Weights of a small GPT-style language model, trained from scratch on English Wikipedia.
Size: 4 heads of 128 (2 for keys and values), MLP 2048 tanh GELU.
Architecture: biases, capped logits.
MLP neurons of a small language model. Each row is named by its layer, matrix (up: input weights) and neuron, and shows model dimensions 202-297. Each number is 128 + 24 x the weight over its row's rms, rounded and kept within 0 to 255. Numbers have three digits each.
A block is one neuron, or neurons of one layer that tend to fire together. After each block is what it responds to, as a language model described it from the Wikipedia text at the highest values.

L4.up482:134157103144156118169089139097131116138109155088097140146168118161159153105138109113116125113139131114126143154111151168139143121132078130123150142124176160159164172161122145103162112144110101157138122103134097107136117172134089114144084112112138152124113108135155095136128137111109108112
L4.up668:108103176107125151099156136147135130132122147128148145129155110131122140150111125147101174131121150116181130088167110147098188113137115138105136131151166072146156085117135124129139159084137160167160104124184164138088096111133099143112126158156135139103108158114094140185121149147105137130
L4.up1558:128151134103096108120111112166109164153116111115118088159159125134121125100105131148121134106134108109147147112150143095082150078122117122161138108146112117132184131152143127156116157122133149151150135121164141135119127113129143121130138114145116144136125159110124130135105143114133135101
L4.up1673:143134166116158133072081147155154141135067138122150136161160109106132133121124159148128154084129126139136117084127109138113132089129104113138140166162148165154167173121166145102086150143120149159135163122163145108145124131139149120156142121116123155066114099101124153131121114174100130152
Description: Final word piece of a person's surname in name lists, tables and credits, e.g. Flans-burgh, Cronen-berg, Kim-brough, right before a pipe or comma.

L2.up143:173142141170138150082142201103122153155127146098131133117121157111087163110162129149118093101137084177127090132136162135155147101115105110108104134134139149123115107102066132128080146106135138154110128128142164132125112158108137121086130107142164122138115125112153125174129096144117127102
L2.up858:157141070117093114111109108114106143137109145135123127161099156149126143106119106117160141141110153107137078174157110115105101134127157112120123122160135127152169137173131129152133129138115125108105099159082098136147149136075110077083098122119142104120118116147162166070136128141115105135
L2.up902:126139153135106109120115129175136169122104149079165123133100139133108152092150130149111132130133119134151092126125133133145092096137116128122134123154121145130197122114115145100145131143170126130141152126145112136109068147132115122152167116138117108153128122074122106140123129122128089148
L2.up905:134186090136150130111064100087091157094111110114136168152092139172165155159142143141088138100118107126136166117116130141162143125059104112193149138133087126153138126144095112181136114118114115085120117141174072178116092136126107108145075111111086096147120105119103094133136075141135131136
L2.up1004:116111182149121133120122150109103110134129098080106113106159112115145075141177157131125102119145080173171123125122154151157125097114104156183101093139155104171134111134106111103125142123136165119126124123116145176111106155151110104154127088155110102076120140111109172122135160164158085096
L2.up1095:114134142128142092109094140202110136142148114146128132104116149126149126165157126141147104117112111108139134135142109165106142094203109129143126166130113125126164111120119108159097131139129126144132152148143164090101129124118129146115101172098181109078128145075102102120129100149130127114
L2.up1216:109094111129108128113111138126106158144161124093129154164098152167140118143125121128100165127148168126171109174157120133133124140133132144147141127179116112136138152077107079157140132087110154141145164140154127127144132098133123088167121117149154103117153126103121106094141131154121142141
L2.up1236:126130152145127153136111129151158154144150118122145112140173099116118102156110163118155148116135105061180141113081136123173116097109111134152138151077110086157167157126133124152119127113172176111068150130159142126136103134175105136125113103139144134072145103100188114125118118115182150119
L2.up1246:181129140147148135100138145065131143145119138158101130162131122120129130111120097185096144093086167151170149105112110160145130132144128109121126172153116157168136116138153119170141125175125155081131099139127143114134120122141124127146121129130110122109157167100102087123060106155111175163
L2.up1316:125116111156153153150100150149103136126154121105099093125078130130126105149135175147184140114121075107110109108080141177150090183190135126130122150148157126151172095130156142130094116123117154157144130151135144125118155144098145150144104170178120097115137155124123077095113129120099104132
L2.up1353:138156138144129164110131124151097153166094110085117120103124137137110126127125127194159106090105137187147112127120127106168137121120135139109059147099142111160125094173126141152121179124159103125156140095143155106096117109155076142152140144136119096134134104122102129174149091165117113142
L2.up1552:132150130107105115161100101136170119097133130127115129120135163141129113117112177112098148117144123142169104103146132141126191102144144125147172172148135145175139142114129168103155130132156130139132137134149162133162111118119145083160114109102131096103117135060123128109111103145109140119
L2.up1577:119177178141156172134112133139116159133113142145124163137080129151144100190141165100163112126124117126177118111063117141180122113080140121138134135130149105143114137104153155101113127121119163104123165126149136126118114120134144179114121139137163118097145189134130087133112121154127135174
L2.up1770:136120138142117184134142120098121116081133103123130139140127117154118110129154158185124150141105133125141091144119150118107159102098147169141134159109158130160131096082118173127104118162115123107092122127142114144145118124114124125117125103142132131145095151115124115138129195163161124156
L2.up1775:159105133139141100080081171163119146138123085135128163137131120109140154136143135141128198129103120142106149106130098114131130137151077143171126117144139087145127148100173109161132150136097104137139172126136068126100124120164125148115109123141134147119146138129104135127110129163134068097
L2.up1980:164143160108153129159088141135117116144117130122155119131129104129133105140110130123165166108123134139143105112129100144096080105181139097122126117119103117119156124149114133130126122096116182146112159142118166107100136107144143148131123165124156100090104126138118123142086122151157139147
Description: Fires on surnames after a first or middle name, such as Ginsburg and Cunningham, and on a year's century digits after "in" or a month (19, 17).

L4.up252:141120122099103144102118144146114146116194130155135126095088102098113092116144163129072063170110132134147135116149160142131150121107162146118101134116131155086120110116163152117126142122107059155124128143156168139143120147137154075120153142175152144101118136128119144138135161143143141088
L4.up537:117092161115149109132117138142125116112145083168117173176112114120137102120104096155149150144124140145134126151132157107131116141116092121177084102125116122129135138137102131147125130119163096136149138105122142128147124130096130129116112127149139150167142091133151094121114160137077158104
L4.up709:140143099130106124109160143104068135155126146103151132160097133090088113119116133157130104154147172093116143167148152127101132138117129175127143154095094137077120171168145098123120143115095153116103093126119176157129102123078125112124115086138124137108144135103105159147125128148088078116
L4.up954:134153098159061154062123136116142150116116129150121115132111134118109115102162113126085089146125162114091066121113118113098136106133130173132117151142104146108134131151105150150087160100094120090130131129136151160172117112140104111128093128159155155075134091155105157117121134113102127095
Description: Adjectives and -ed participles right after a/an/the, before a noun (aspiring, renovated, older), plus "is" in Wikipedia lead sentences ("X is a…").

L2.up512:125165124109086124127126115131139106151126112103173127111099119164137103107148138131134141130148126095145146143090153095056133165136147142125137116133080142123135152141086148133131169103076139127163141163114146135126142108150107178100125125132147137168121143149116135125102145151145103124
L2.up608:138103121093100094112144128127109119160115104076140118137122093133156146086147116108116111164087120126119122104111096128110149178133113157117163105122078112112146145127159143133134176112136135101138121175129118131097105130127102121107112180178128156170118139105133139132130084191120109104
L2.up612:135150086118103146139111109152127139164141133097166114187123112137145135124178132169126123114126112104085073102135145106131097120137107128102134092095105139130124153181106161076127101146138141119156108164159109135099153147131111135127149127109117120129142135090127087104110132092173125131
L2.up757:083086092128134151154162116134104160149124136103135164123087100151124131133141087113119144111139130102122107121128132162122118118137115151161137109113090131147114160092151154179094170135131139106161121137180111150151099134097141157142133100100116192117151166099160127152159122111125122101
L2.up805:123108090105098109169118165105123108106087146106105141135093157130099123145099127116144123134121176097147177077137107192069144154131159134141144154117129123159099148137105136108137120174073169091203129118091137093134113109102122123123132157094124143151107141122144113109139129157119108094
L2.up835:130114132139143112123147114147095147113104088148138143114090114117114084083151118095091099157129119090133128111106165073136136142110159071135125129097113169076182182135125141103094100147123150112104174109094126152109088103133145129123132145161138163147142124112134148097148105138133109144
L2.up939:126133125117117141130092075161114120158176181093132073150139140131071115167143125120089139099104123124133102123114158077120128156133044127111164130119122100113159139117152141201128117155116107091138144173140115121131130117127124120111133128094096133075121138120144167141136113153172101102
L2.up1003:101103142120135113155118095177155106132123117096135114138149098106159162133176112139104119202101113141119114118114114119159135137134142143130136106107125157144121137101114133187112116128173177081127081124127115158132108128122121151169116146159151167128065106139132102182118167158087140130
L2.up1066:154101148144126111120151098143129150094125100127127118161111157116110143127150126112138137139090133090144105102150124119154125137140145147146149110151132120139162162139155109114134103131150126129124172124110137146083157101139132131117154159132149131155158122181113166109137185149153106101
L2.up1117:120151133137104099107123085133116096154094138068135119143100134145106123091099136157112132110155139118143107140128131123135153112138154074119116136150091153121121136146146127132129108096107103106151138136102140122154096119142138124143130156161084107167121120104127123103180123159105152154
L2.up1158:122148137134132120109124107099151089108114093114110177137152140188107120123138110103101153106106123136117115161119130118123116109112116114173136088152152144114115139142067120147123130129098168133123123133139149104144174110137141142095124091140160126139100132113118165084084103121140084130
L2.up1193:066145138121119074124131140130045125128112126150128124113103146125170122109169088142109179132149136097161143154112128130156151141121126075142145173107161160160138142135122138142108112146117118097144148131133151133104084146120143093081099128154112135146123140104150130092141132119094153158
L2.up1280:130137120119125116104113151143098098124121113104198147144163156122108100114126118140105123140132147152125109126131072119154130156159123145117142102113116164103139124119121115130136109135155117090120083154071110140131119138130108113122180119097150096122122101139124130130092165075147132137
L2.up1587:101110170086151113115133129128114117155060111116101130162094098136107108130131118145120161094154102092182132103144116120083184107107141106152109160144111094150135170139088153101101163112138147124101119162104140148133107124150172103123164109123112098150132124108150129121121153101157148134
L2.up1693:096145151114136087058143103149078123139138144131136147127143097128143097132143118097111173148105122121162145130083112097112126157103115148155091089145154136114152170113073081123098155152124164125102100107100180153109078094127140119138099102102116129136131098124129104119104150156096141127
L2.up1925:121111157153146125169126150120089108133140119146115153117133142139108111126150132104149131119142101162173109110142142126181084189162109152142124108143102170107124143134114095146106117107136168170134109118102129119157156121146118116141136129105113110182099122113148112166056145108095107107
Description: The first cell of a pipe-delimited table row or list block in Wikipedia tables, such as the token after a leading |: blank cells, "−", "$", "Club", "Win".

L4.up1096:168156075139114167141144138155116102144134128117138147078158133127116130091060126130126133135127136126150114148124141139152132151087137115126140143115127093133102085130097147124118136108146136169160140113121127174141073140159155118125127186119140139141068117158125097103144145126129105119
L4.up1328:129152118150135135119107076114144150155122147125149094140111128137115131144138135117143079133157167137136087128137099163067107141159150128190142112169100142120146125154131131081126133173095146093155116106146132127142105127118141134152127127149119109120167124101130158138094114116090128117
L4.up1372:147109098149085134124111129136128106121128087099121101118132147121139121148152150108149158103126174137118167116115129142125124115114107144103133082147111109114116096140122099122136105122117129143133155094149108133111121146136161130134102144085131114119125117116134155079142120155151156155
L4.up1850:152189060121155141120104157157129123125153180125115108167115160115108095109119109132136139192139095133152132106086117116075141114110137153165167097135105186116146116142142163106133125148123087113141113093130116125117127118140148178144125130170140120108098076137105112129133120165129121174
Description: First word piece right after an opening parenthesis or quotation mark, e.g. (soccer), (b., "security", "solidarity"; weaker on mid-word pieces elsewhere.

L10.up884:112139137177125089162087123132134104165115143091118144155152099168098129146101142122129099110159118158111109110103117108126171122159087133103107120141145121094109164117126155125078109101144124195127085129109135159163178132119128176113113120154102187102105084136120169157130130140112161098
Description: Nouns that predict a following preposition, especially with or of, as in accordance with, intersection of, in love with, agreement with, in terms of; also a few table and heading tokens.

L4.up435:154162147120103150133181079119120180118097150127154096174102114145116116084092139143171143094147120138101128085120173132094144129139118118159115133133063111139137147158112161180114117160173140122171175147143136121113136104159126114135130098134123141103067119118119094131097147129111142088
L4.up758:111085102145101089127156124127099151122146092147125176132146111136133141143108143114105145127138108129098110113180157094161171131109211085151166128116116092117146159103129111098158118174134142129149134141143141133085166155093148137125096154147159113118111184070085102149121095118100121114
L4.up1013:107136114135129110071152107133090144107133100168146123162119135165126142124096134091142146135168116136117177081141130098125094142132125096157101111142137143138123123128144182107121118091136114142110127121128136158135134145144104148130123099136141140175069123106116151119093140169110096134
L4.up2018:122127149138111131096164148150112130090116125128130142120108166134126168100133115130142150112134114139161128107099124111119135145163092145142143120123093176113075115092143118144131119131124139127132112120175148103090048126136110135150120112145139154163106090101132096172139134153115136141
Description: The first token of a new row in pipe-delimited tables or lists, usually a rank or track number (3, 4, 9), sometimes a header like Rank.

L4.up137:121134148138124127111135147106137085075137107145141154126153136129097153113108120123091113117133134119166079133088131117144156144156143124121153124113140157090137161161074127144148154134174137105134126136155131113150146131143124135096108117134121129151091108191094179115127115129101113134
L4.up1142:131123130145098120142083124118119147138112124096131115168136128090128120106154170087110134151160115102142070095149139133132106119101118130143158139108133105135136120150135117131116100145130123090117141105134124114105098123129169120151127146118102092131132168139174125123122112118131142133
L4.up1209:165137147121103160100116138163134131126089129142120153105144089113122100106131108101114126153113120133141122138152123140122138081138162090108134159140122126129186157147125105136124144126087099098148114116132131146151128125126139143123083106164140138133150138086166131129140100112114144143
L4.up1553:108112166154144117138059107103144123137161128139110144159117122086132154063131126164107128150117122110098127137101090138101137155104107135100134154126116134149173139148119170178118121110195119139156114141156158164167121087128104132144139175109147123167167113150113172153098150098111142100
Description: Final pieces that complete a split descriptive word, often an adjective or adverb, e.g. supernatural-ly, heaven-ly, fur-ious, subvers-ive, overprot-ective, plus some plain nouns like habits, remains, roots.

L10.up1776:109197123170122103167139114131112153100127126118088125153109126149123146136139113145126093113109146126143144112123113165134129093078125108079107132110135148105162179158113142123129137106119102125097097108080156119171137123161156134165140101122120113120136081131099116100130143113108108120
Description: Past participles in passive constructions, usually after was/been/being and before by, such as succeeded, replaced, designed.

L2.up234:144106169169141127145135153121116138115179163141137116126126122155154122136096129110157129153162114172145097112144158102143160108101110089134176151092139148100122087129139153167088118147147135184169109090052097187098126143139101150111116083177086137113101124117120132084141053149129123124
L2.up563:122152138142095162111152109108075130159116144104141101148165100150149097152109121110119134100100145088131104114114138098180102088125136135157084159115129166085112160164116103121120141161135126125115134143161103166149128068140109180106144102148145151128119112138161095168122144179137123143
L2.up620:185076163128095154051120116167105125107132135180174127118105113133161139133126110126151083124148100101136105125168135146155126159116099109120124178142139112136161126115148100141100130137110141178125125109101133139126098123131090131094115136145144131085149154137133140135166140151126166120
L2.up924:148163110163132116132077083105086172167135145136103135147102130119096106110107144126115090106140110093107122160125142116127138080125098135141139115078089119141133115125150145107116107137135103156187122148146097150133098100128123149178114127144126106162096143105142103138123106120124105100
L2.up1021:125143145142110136133123136106096136145120133099139146071136099138140142159120123122096128110133095123122136128117175105137123155141139132155120207106134087111123127126121134122098067136132133125132121110149135151138086120130131147144107092156125134134142139107177106120134124117105099111
L2.up1059:135119171147124143159171117094113135116146161116172156106181078128148147138145134086154135080136130131122136125133146094142112126132186116105081150134106087087098118108095081140090137158131150159126101135142151144092093113109151115115134104152127135127124129126098112099125108137123110134
L2.up1080:153078113149146124126097118152098155145151118089087131144129138159124129113135118120163076147164110101084120109117114153153136085091109146171110111081120105094092144114171095176146122142158144095103154154085102126159190147109112112148121112123132112134155124138162163109117118106130082144
L2.up1103:109153158127158156093152122126107153132116091114145139115116148118118152091117152115115092115161107132101123124149164122129181103156105111130186160093140094145123103143137134095155145129109128179137131112093111177121143139128142118130127128127136135106142125101135124123099116131093151115
L2.up1204:162156161178126100118135099121095167143092132149131174137168145111151144154117115134138104114073109162147098093139123135092174086147115163146113147117173109119068141115115101118128097139151104133140114137118132103152144122118103100143151101161104100142146135134155108147096125145114106105
L2.up1322:129152097147135078129123109146147082160154128112118122141123148134120105175157129098135169152119121118134162133126154117139117105108135168123175146159120121114105096146120119115118123164135108092125144153076135134154101118112163123146127137137131126119139139075158147114148143122130104164
L2.up1550:159136153097138120049138142092143137093115132147142114120132103161124114118140115113086103128106159124117127151109124076162123119143125123128116182123163140125155148108134139177112118137123104126114118134141073145139149108124105100137116125143128095111152056139099091112137120108127110112
L2.up1592:148166151099135135138106139055076103134139166154144139132131116110160127137089097118111127130133102128128101123142153134112113126143161130157161130157155119110106110117115130153123074097131116141155130120114105129071145097147159133095110181137160123128148068125135157104099136164095129112
L2.up1733:124148182121134168125111133139123152167148146114097100118127138085121149127116143141136070104133152100118128129117155093143129143139118117136147060159086152116118139113114122111132132154120108145150076138111150128098122135144122120125116115154168107093118132133121141129132113075130112100
L2.up1783:141090167149144150085120110130167148118088114092121111151165105128118124135151153167132132184147118114125122124081136116119114103137154151121136184147098141139087129087138117138119092129108151081115104139166137112171116132129128151145149102130118146105096137099093104142142102146088163125
L2.up1847:107097100148141129104104147064133145107155126132143120127143137147112175171144128108142126108064137073129111159097152098147088146121144094149129139128167137133135133162135127129131114122117137122081131127116150109127152081137097134141124114119140098150153104152157128123118125117120095179
L2.up1910:137144171137187098149095134135104149154127115100138164106129100101075090147159166150098179094105058128159152115119119126111100101135124095093148115152158119105171158145150194091104142141085130116174132121103116124161135137150202147160079109146137103157132189074163142116116119123112150122
Description: Generic head nouns right after a preposition or determiner, often opening set phrases: in areas, in cases, in some ways, in fact, in order, periods of time.

L2.up123:157102138128093141156140144157139157106141125126093120070123142098099131096111107078147109134089128114118131116083127139125083152142136184134181119122134098114119135141118155113130112110116146131141150119132115128131107128100150144151123100150153124111121169099131150094142127069160121126
L2.up160:145152059131106090160132144137107157117134127095104098115127146120091113151102054125149130115144147100119115129131102175125104175113128135086147138129126101125134128172145160096121112097072126169139116100113093145143125062135121155147133109127142129111141137163122123104102148141088127131
L2.up204:122179142178117118124125121162127169114151166104110153145175152109122133113138111121116126157116139155145133106119115149156128167101131143140109101129122112100105148124095163161170110161138158126202126123119140148140091147104140159147120128125133126112156122141132134108136117139121112104
L2.up566:117113098125112131097124156108150136146120151101139120134086099162144141147138121150176131138101107157142138111085154087152095114090144135091145119106122111144100138132117120151117115131136129156161124128119150104155127119121133096133115100124110100106148099069105109132143120104163130147
L2.up792:159179142136139114164107144129167152142120137105098114163153157092157125102118100166122133116151103140139150160100116159134109128136143113132135164102156137109124176148132104137131148095132170116146118163121155100130125134150100122161102100149138140140101132119142147138114086147109142108
L2.up1032:090141163115112153183129112144115150103115162125121127138138120119115061124166111083105122113150156134145135178117157154134133144100165139122115136157104095131154162147102112137140073124167123146140119120121153125137166106123121121131197124131113113091133144096135139104140066137102140123
L2.up1116:130113162131100137140093136121095128113120176139135140110091126150121120091155115162075112117101094106140140193131105107167160110112126153143108147121097125103166107101095132142127151115050090080131111152122146119118073086158147127130138115133167137125137117173138143096141094122131137119
L2.up1166:097122088118086108120111158151162149144107108178096165172129110154195145094164139109176139135140161077140153134114146147129131128160134126135136135158103161172149140158163097125154148149127132138182118128133131124126109117063130138112161085114155099112112143118118086159129104118114065099
L2.up1213:118129111144133121180143170086124137138121126098113109148130162113107125079162091138077113090137103153142119114133156141127088136115162136153120101083166108122112169086136124151110112125107132157149134148098116114127075154158160116101117162093144141151107129095152111151160103166121132170
L2.up1371:172145172131143152153149151101144119132132123122081134152117139135189120122108103138144092101142174107131164126110117126114120180140132117131126121087124164160141092145092135124145113161144129126106143125154117134115133113130126142148127114125078123110138163103146128128112099103159114138
L2.up1450:129116085128122126142110166103151131128112125145105132151107072125121108085134095151132109143164163099150132160128144148104145093137119111130119148100126129138137086143132123164152095120111118132172117092085149101158107110114096082123131127108139102119125117108130150170152096110117143110
L2.up1509:111142114164150139178131189106134133082104111113123128151139108197091137078162098127125118148125148153152161125087126112119110141112122126151141109090121123134118158162116131134132105075109122124137166149105133163164152143092135118116112154118115101158127147130097070129148103146139122094
L2.up1554:081111154145120107140141112116085125140114133114117104148104136165106082134171088146115114165101106126148113162111109088103131128052144140160146156099095151121099073124119147150143143118151132119121125084102169124162173164112094140124127157135142099124119134095107122101115119107134086099
L2.up1710:132069059126126119157140157128134095095110125142116151178129165125122181117108113176117105069133123092137107124131114127142078133120126145121143115135145113100105103167113194104140149094096171148145149162119132107111093130151117112120147166111102103140153093113137125140119100153119140134
L2.up1711:149158137113143147138150104102195130156166132106119096186140128118147082117143122134152137157138159115142138146097184129088124126156162112089134090107136136125152153132095107124157114138078088155129125100099128148141129141118096118133102117101105141126136142100144143157146139118107150102
L2.up1949:159133139158092163151153150110123165112139100135100117117159079100148102124115150109157093138098117132121168122084160154138111130134116137129095143127115118115122118154115128114141152122132131097139126115095147111129117099098133149158090144124107138140116140124157146105140121084136116140
Description: Words right after forms of be/become that head the predicate: mostly passive participles or adjectives, e.g. subject, succeeded, applied, unable.

L2.up90:131172144132131148110105110148157148118138137128143111121142112172122129138135118100129151121129123115122119144137149118129110135083110079112168099134108115138152134123130145127097098146122118161162106099147095138145136142125139137109099111130166109145128137174157122142105194106102178138
L2.up217:148116150108118164122149150133131125144139131118140143117153098120126117137133151104154137125119099134147134089127090154157097121120152086124143136128132120058114093122134102136117142099061139128150108108134076114159118158150104177148088134123133131104091160127124131131115119157176148091
L2.up223:115103124109099116119082087141158121131131162140135133132126115114132116111112163067087147164099106123131128127182103137101110107120145144145137167131102126130143128114119163128164105122084131162121163127127135179148147081136121120130126115119147150148168194177135061161154126102112196103
L2.up320:146140115167153072128120117114143127152151155161096120157094139132130122142147098111153143161169101131164149110106133081113079096131145130123113142129170112115157184139139127151148154144093098148142126164143129126161085091129112157173157089130152145119099127131141117075136076140150129126
L2.up404:140139128056132122117108092106174131114149144150152156110120121116130114116113155101144126137093147109128094126167139131097158135158176167128132108104113115143105101110155139113142105125159093141169065133097145149166116100134072136119134134110111145080146115099104138152136141116152164141
L2.up468:136119117100148132155152124126105082109162110112152127133160069115123139156172139064120129128095121122123133067089097113116118143104121090137118085094152126141166152127153134085117154136135122113102178137150128125143170118115146126106118171099122157123101098155137115133117135146118169082
L2.up513:154181156130134129140126105131128133126154137131138133124100107115125117089116156098154113155162081120119154121135158107121127124112157154143140081146093126164167171146088126125141142107118111123120140090132159131163098111135136163108092137134152060137148114132165143140125118139117166161
L2.up742:144133099124159121109130110138117101108150096139134107119146091116149127139078131109157123123124149121117160088119129176132096131108144117180162124153155107134131131111149080141129090128166142119153167106144116140151130164170119074137158166083159115158146119143146182118095114131105155126
L2.up852:123161127146111153135143145130128119143112128105108181102113121144167158131086132081139128145134093122114156119078111125142128128077151104143133136108114125139142139144095136099118135112104142123170178108126113124126087137168137156126080123123157124112124124145113138144139097153187157152
L2.up865:122106103112124182102099128149111122131093138155132159150132113134151075147150148150112166102116139125099123115136126180117083137128141069114151156141073087127138113121120089161111139107092131151125141175112134135111080142176093137124147111140115142159073099111151105147100130147155113154
L2.up1088:100164143134126133109131142153090120122136174131091111119157079069117128143157144140145147122135122120102119114104105171098160149151112123121135165156161179116108133154150108111135115096160116124114180134114162141104113151106169088138133118120142119134160107132121175116159108123108165110
L2.up1157:122118163139182206099092137137172132144131128127132126130117097116090150098147137110133114157163143134151134081090095094146104150118148107136153151096123089128133136107142148061129127134152151105167174110151105092104123110119159153145138186114145117074114151150079111160109136087143110092
L2.up1368:173103148140153140118114130147149114141142126137144157139124124074133144109150150166129101124152117112152142114173138091183115126137101132115112127125142112121140091077136088148101115127133134168154088181135106148121131119139093169093125131140103107139145163128147145137076117142154122141
L2.up1548:103117145125123138118115090119142169118183149127145102139150116133120095116150162098143092149158133099154110103104159113054107133113162148137140134130106142147172121129079122107144137130092147141111169112119142148119099139120109112116106111114118140109141186115171118133149143143147163123
L2.up1774:124164123131120134150071109138155129139118117141135170152116145122103150092122133146147129161093131112148134097131125159120113142085141124092159122087129135163099139120101118129121147126149124105105156097142134098134083124177080192157134150097172123161151132131123167161092135129140165164
L2.up1792:152155144103106114131076107095117128135124125132118092103170157090129115122130151165107144153073143162115084132109125163143164162131111150138120120110141151114145178103145080095111123111124116121115140130146086181170159117128145115131174147121126121119135120123111135114135127116160133161
Description: Second or middle word pieces inside ordinary English words split by the tokenizer, such as j-ug, rep-ud-iation, l-end, comp-lim-ents, usually after a short consonant piece.

L10.up738:141081158128134104138101121117094127069090103119070134127147183131176122138172127155141143150146114113116129100207142128102090160122158156079157133139139111115167144098145150128103100097129163124165117105151157101130138099123136132140132143158102135127165133124156125139127127130143163113
Description: First token of a proper name or work title, often "The" at a table cell start after "|", as in The Forum and The Beguiled; weaker on other name-initial pieces and function words.